{"n_layer": 13, "d_model": 384, "n_head": 4, "n_kv_head": 4, "head_dim": 96, "d_mlp": 1024, "vocab_size": 3944, "activation": "geglu", "norm": "rmsnorm", "norm_place": "pre", "norm_eps": 1e-05, "positions": "rope", "rope_base": 10000.0, "rope_fraction": 1.0, "qk_norm": false, "attn_scale": 0.102, "bias": "none", "tie_embeddings": true, "parallel_block": false, "init": "normal", "init_std_qkv": 0.0426, "init_std_o": 0.0426, "init_std_up": 0.0426, "init_std_down": 0.0, "optimizer": "adam_variant", "lr": 0.00071, "beta1": 0.9, "weight_decay": 0.1, "lr_head": 0.00783, "grad_clip": 2.0, "warmup_steps": 306, "schedule": "wsd", "decay_fraction": 0.824, "decay_shape": "linear", "final_lr_fraction": 0.0, "batch_tokens": 32768, "seq_len": 384, "doc_mask": true, "train_tokens": 458200000, "steps": 13984, "dataset": "wikipedia_en"}
MLP neurons of a small language model. Each row is named by its layer, matrix (gate and up: input weights) and neuron, and shows model dimensions 16-111. Each number is 128 + 24 x the weight over its row's rms, rounded and kept within 0 to 255. Numbers have three digits each. A neuron's up and down rows have the sign that makes its largest values positive.
After each neuron's rows, "fires on" lists the tokens most often at its 100 highest values on Wikipedia text that the model never trained on.

L6.gate387:094115191144181147159164144116137158099116114140083139100174133121142103105124133110129125186130114096140128112134116157127114111143128125148153152119112136142114150120101127161107148147135110107125138120153127166125135157116124143132121137144126122150136158146146159222125141125087129154
L6.up387:145117102100138117136139144162118128142147149139097123125153097103114155144159143130170124129119158121148136112100136146158139107086133136135131092092096145151133128154136138134094138117116109103159143109149148108136173133078080135111123123108155140079167108170101169128124101154157107124
fires on: "ed", "ard", "al", "ur"

L4.gate846:157134142147101120143146107129136109138102115093162143082144091139098096174147150095128128159121084109111132116117149108143130132123129143165106138179113144143131176148115109113146157130148102128115090129129104194169109115131122100108155091128160113095163132143108112103121114148092158114
L4.up846:117151150102130140136104139125174093153093106125162072122097132130131070147136102122133127154099106120142132111118192097155186109101110151117100129179149122145118114177117148125145122130139140136133107144156141143174116152127153126155129104149115164172143169092108101099122074158125146139
fires on: "ific", " in", "ap", ")", " and", "ech"

L10.gate50:147115199101109156146145103135129141128147132123106138093118103114118123132121160130123151115095143108136125103089090124121131111131142092114164059141114091114144121128126125132118167102103138114160101115104143149082107128123139138161154100142094115142127124099131136112147146131107097136
L10.up50:122102081151112141160153139136176144120137158171123117092153117114113139108103109153146141109101115161177126101127063126137131101112155146125152073100164165132084100138099163116144140127120116117162130098109151128129119120123124099108088131124152166128169144100124119126143133129106104199
fires on: " as", "b", " was", " is", "et", "ab"

L7.gate90:101105143152081083136110106151151127132126149090105125134142121133138116123147110119106143104128152111131071145149120118163154116125094094131156107118109142070138158136143158132120133118154139136133143173164126112114162117137131123114102154153110132122115176137173165113130135147093106132
L7.up90:126162127098149098157135153107131098125159113105124122120161153153161152084163093126150089134133115080100137145145126139133143100111139119146103097112140165110110144154091143127140143147149111134123156092187123118126175117127103135162132137124098127174132139139154119132115111130111124101
fires on: "per", " (", "p", "ub", " River", "her"

L6.gate458:151099117091134131100151081116153089124110062146142109125165096161116120113131137133108106164102122112122177071108123176116146110173100143134127140144091144125102087094146174137127168150153147149131141173132136155146117128131076140172121139127106178141134105172128109144135116111129097102
L6.up458:115155140103098162165132111117103113173167166128129118138128105135146151128147116136091096162125144145117119124131119129153130120097155160116166102088083140100147124142108142162140143142151105097127178115114132120129150163100143141099179156131099163105154123140131101148081100139153125149
fires on: "al", "ed", "s", "\"", "2"

L10.gate702:124107148118100109154137111142116110133094097142112147142155122124125136135168148133109101170124088105124114073125092115121112177106107073123176146077081085120138153127088172124155135119117125129118121147146104173114147101130120155112170143138111171074085180148139104142138069156147133158
L10.up702:156099149149127124133165161162128139147129112117139143132104137122146131127176135131145115072110151120164154135125129163123142152160106148153124140141098109097081107109129096137135129176116080133127152140097167121143173112115127141100118183147143117140089169191086120117106132172112118178
fires on: " a", " st", "a", " p", "ed"

L2.gate828:123094114122138111148100138126110142112129127115129147116125164123119117081120145149114150119129134119105125159133156125092085122130143184156123173160111126090089096147164128129130119139138094139149120147109156149101119155095141129106068130109104126133157133120152116115131113131131093115
L2.up828:115105120104117155111107137102101104111110139110133088142082114115166137087141138178130133177122143167101118129105121144078118125111148154151113143160117135095099147122150138118141113149119105131166156141138162124124127102129134116151108148105087161171131133115139128154116078157112161101
fires on: " im", "ial", " port", " sub", "ied", " Sub"

L6.gate94:145113113144117122122130093112121121153099099109144140061163108165139133126145167112079124123093111155164121138118129139115143139168116123126089105113085141112112131106120108123123144159142120160120098152140119128164154179085137099105146131174143156085142093126133086097127107142117145118
L6.up94:137125153137145126134110156109115110135085142128118116140116091134144107144080131128128128118122122098122147122128127106128184114087103117084180121148121138160154098161178150137130115155138137102123102115128131154154169136136127116091138158127132116108101139147104148091138094118113139136
fires on: " and", " in"

L10.gate233:113156115108128138099130129099131114130137152074126109146147103155098138147141130125114100127124137144159144125138156156122080130118129131124174140113136094123107101094091124086111129122157107102087186136153154146109133142113159194150147117116131146142118114150151186128121148171138096144
L10.up233:160115115108162143110159111097101097141127152133121131123116109111166183141093092135104135160139170127089098135132154121125111115133171112108115082160166093151091095091154069142133091167093149127108118117114127110105110179165124132155146122122143139150118119166162147098100135186118152098
fires on: " ", " n", "-"

L8.gate299:106128118142102115096098114132162107112111121129162129111144157142119103090127084086125116135153147137165101107105079131122101151142118141104112130120157146109154117143102095159119148099142111143122139107156126153125103096140134117120129093137120144117146159131132156126101113133135093133
L8.up299:118143111172138138109147116153169088184182154112118131179110121139098118170140114060108085120104137148127117127124139153138164132133113108178114134134128144111140136108136143081126136066133123130142141140107108153125111133142138133126186122101134144135130120088124152131120100129153120147
fires on: " Res", " res", "res", " Con", " Sh"

L7.gate713:133190111148145128107153141083137115100083093118142126124123115147142154113112129147092131134165145137178119127132103168123125125106089105076142116110116144150099154113128149095120129078105072144130133014120134118116137149141115140116133157158126117109118132091155100075087115161104123135
L7.up713:129124106157120130108132124142106153123168127108169152110094175128124137108089177161170081189115154123150124152131075143120117120088134081118120141117144133127088148149108148124165142155156114139141126119166135100148115126116139124108179146134167127160118119146146153125144115167138183139
fires on: "ly", " not", " and", " or", " just", "in"

L10.gate998:117110132093134139150109114144137133141133103191137153091135100141172153101151126113131135105146083153144129124098104146102126103141113148104106134142110134140119176159091134119138133129127134094125150099150101161119137125117087103134084130113099159089149138131131139108124134107142109102
L10.up998:149136126131122170159085113146113076121144126122113131146132132113123159123073158129110158106146052101106140073132132145095120120132097103131119149155156152138114146141114089164109144105131108089139167148116152150167091116121128118123148146127133124113091132129100121159166097093112157131
fires on: " B", " b"

L6.gate359:109107124140110156141127153087156132112089128100127161108135096150109132140151128143124144154136140102139112160078158138138110104113120102132113117126095138086096167098134108110098132144123130130144145125177121139075151145153099132142131175161173082135082131125123161130113109094127161130
L6.up359:132128136096160127117170136102131110131100078093087125117140144133190136140112144156108119133128109148175148163099120137070160104144081106100115131107125098129097169143128133112106099134119074145117154149180138129093133148116123158136152147112165137102174154096145158216116143125121146117
fires on: " no", "o", "en", "ing", "ort", " all"

L4.gate801:120127096130106095126111141134133151158136125113119102128148103118138129123122103120139147135112143130148104077123100177093130123137087109171135158154123101139151115145123166105191119149105084131096146100147126119084127109089137148131128144094141154198123110147143098122115131102101137122
L4.up801:156125060121139094114157084140096165078118123122110139129135127090096111103131124118113146168159162113085141135154124170151153164120106119080102138130122139109099081144123138140108116114140105147135103099097115103114126118102135093094135172099123141144141163147115154134126133128164144115
fires on: "ine", "art", "ing", "stitution", "ort", "ol"

L2.gate207:159109127136140148090081101106087135114135188157111093104109074128105122135125130111152151122142119158137173126132126130124113090158139082109096113122106133133113122121132105120122092162148139163127123157147100165064135141137152151138083122130092159118151144110127116131120147139093127127
L2.up207:145090158123145138149116125117142128147135126106108110129110155136115168137120200136135192139137116117104114132149129122153120168121114083163098115155152134063123118096125168156099092120092106150148148136105119159093121158115168137159144139127139119120094129100178136095179141128126140103
fires on: "ur", ":", " Los", "ra", "akes"

L7.gate421:101174116115141122140153104128144103113116171137100123118125117139121083121120116142092138136105117086134135098069118140116088095134112126121116139143128087094122137119083143161133121123184150119124186110134075166114116133134129148096144122182146156150169150125151127115106076116138150131
L7.up421:105139092136100158137090141142105144105117139143116151122150120143132123103099197082117147107118121130088128107079127125109108135116118112095134157089094097093140105110112159164108152101151128097100183140106114148091104117133119137143109126120120109120144079119143131113094160128173153140
fires on: " |\n\n", "″W", "o", "\n\n", ".\n\n", " age"

L6.gate697:114087108105131079139166142136128114116111116085139109126103129131113078153137125127154183159153097109142165127117080142090112099114087155101106142104117093115150114101118146113127180147118062118118130111104143110147149101112082169109133122165152104140140052102117096156124083129175188096
L6.up697:168082097114119111118155140106101110123163086130095168161135141101151154114124063099164137178138149158120157133157138113098132083144098133124109124119156108130135089073104144140106163146098114156150121134116107099148158076112180108108148122132119130143141132133082102150130079122179140074
fires on: "ed", "ol", "ro", "on", "ov", "ing"

L2.gate478:094143149121145117098177130063110120140119132162140152122090164121126087119131100094125147108145114132152187151105072161111135129158130109121135158103107173120139136147115124120115111147122121128154124135127150143177141143166172110160147094099142112148121096160194113135106081133117167106
L2.up478:119102148123151102066105101104163122128096122125132129066096129149137099125155113119090112089108127098117170138120140099155111147095163068111119146096165150166135145138167130163112100124087121096115080125073133100146103098156123156107155093135128161138149125135134120127110118135127125131
fires on: "T", " j", "m", "-t", " t", "erm"

L10.gate75:121111121120181124134165138114147125142091133108140141151137150153118109136121132166090125127114174105110147145114117140124088149159125122100129159117155150147131077097094095111085140125145142123135125127115141159162164171119103125142122106130138122146069075103093133130162135169121074114
L10.up75:156153131133168133099109147136120155103124139134156131112138117113138150125110114163122131175105145191128100116108135151152098091172133097142150116099147073140138077082125142142152153140123167081088100107132133185168131139146133130112140113137150111102112159153128155113116181130109089113
fires on: " (", " ", " p"

L2.gate809:147147120137130151148182117125096136135113141170122150105183168122152155063124116145196102120174087140151117099142108126167134076119132141173122172119131132104097187139153132141140156131139170136145111126140142138151119145157131118128099117134148125128120119126127109104137109150140116115
L2.up809:149091114124156060104125140115137106116135114108142131090108119140111166181153124070087150170160144115117139166101134118140126155155098107144141141129165150105114134127113195196129119140114106103132156098092114099110087124107150107126141150108170142129100120094119152150107087121107123131
fires on: "ic", "it", "itz", "iss", "ey"

L7.gate901:096174133134143103117121108121129096126124120131150139135090142141130103121136109105082156149172108085142131148098119152144166120161104140134119086153147128076145138091092115130130125167119162106160156156198123120115115122150153136137107137123151112146145114108146122124099098120103134140
L7.up901:079117141103123134145096118131125137128118093100124121136140130110113137119179122113135136156161098153100106146121092131175117170167086087147129162105126091079120080118131134145099136131095144134105128117105097139122114137077134091097106139103148122143104112120114152156103102107149116145
fires on: "==", "m", " Pr", "\n\n", ".\n\n", " MF"

L4.gate235:144098148133118122103149108113119120130088128102105139126120122110090123111160205148109150141116135182117168129074138162130140151144127123080134132141095162108127123139114167131118125124107155143116117153074117102152081115156119148157104108135134123176151127096144146189123125151075175130
L4.up235:119125160112150143103123098133145170148105168151094124120118159120114159102135166099089152130123130146118142162128167151131138122132141131110123138138115153111086124103140143143079111110138131161114146144122094168103115126159153118140108136095143110159156109096112158139149134127141144151
fires on: " The", "The", ":"

L4.gate206:124136103145144137137115077111145146144098175125123126114091141157124114109128163145106137124109155139114148153088143159150130135101141143123100169141092161150171199120122121054106127141136119123114127123093118132115116123143124146084164137109111125114120138088100139095114129109094145119
L4.up206:121157124092161168144177117074142145110155141118164114126116151144117143126119155093123076115114111117102107156097105167142159122151132101135107131107091116128124098083115095096091128119147113126139168134167111148134093148127134117117157107178121102146122130123076104108130171125106159140
fires on: "om", "am", "ym", " Pal", " time", "aus"

L6.gate861:102118144075145114094128106143146091129121095161133155085141128118112125166097154114102134094113173163163101107118126124146111157097122114128099126135129159143110113139116133099080118147177071118118150157165148129127097159172095172165150155126160136149089128112156092122133145156070118133
L6.up861:141141084172120148139117140145143112109136107108174069168134107101135081083118111099100103131117139133137161118120114124126115161070147122127132164143132144111109184130143110158159099096162115157165100138124111172126134132130112078132173083126142175149116104121113198127109117093155146146
fires on: "one", "en", "th", "fl", " children"

L10.gate380:092132145150127113126148100111102126177139137159124131086145121147094113107071130110090096165156198104121111149143132139155076145107127122134122132118089100117088183104138121129139128140147136138128127088137105110090130143104090122126133147164169134151085145114130092127151093138105110146
L10.up380:087095172111145152168143100128137118147126117137099111139095113124168151110114132136145080159114125122131127131129068129137156154138134166119135110090146145166131100109125141118120100124177156171164102164180130156119134077152170091102105156145150140128117100157133144154127089140134151116
fires on: " not", " more", "ly", "ip", "ag", "n"

L6.gate700:116157140100110089149117134125123136088094119130154132128146095125116141139133146097125130080093163108139138115136104124125109123136117126125134105107115163094125119130161121168136114108141135096133161134120138144131108099141132113099149110115180163124095123127116166120145076145116128131
L6.up700:079141124114107127101140107135101103123154139113148117098141179109087114122104121093137162114139123158149133153120143130064085129128137098153139128113166132113133108077152120105101107131145107156152111157204163141137115177179149127126139117141125145111134130128107088134123118127104124106
fires on: " art", "b", "ul", " def", "erm", " ref"

L6.gate1010:142142090093131124151137125113110157153091106131106132131158102125148155150148136169115127125136097095155166114120140153143167080142125101120140135084139171129083128159126163160152123105158157122174141100104175083108151152142133121109195112089143132132118137154128151141155152138121095152
L6.up1010:122143149157123104126128179114101114088121136146104086156198095131130152144149104139096116135205117095104127090184157110135121135161098150093148118126125126113114139119128110118097130129118086111149104159139159105139114098135106142100119153132132107102103130102147102138111137159128100120
fires on: "ig", "k", "ied", "gr", "er", "ric"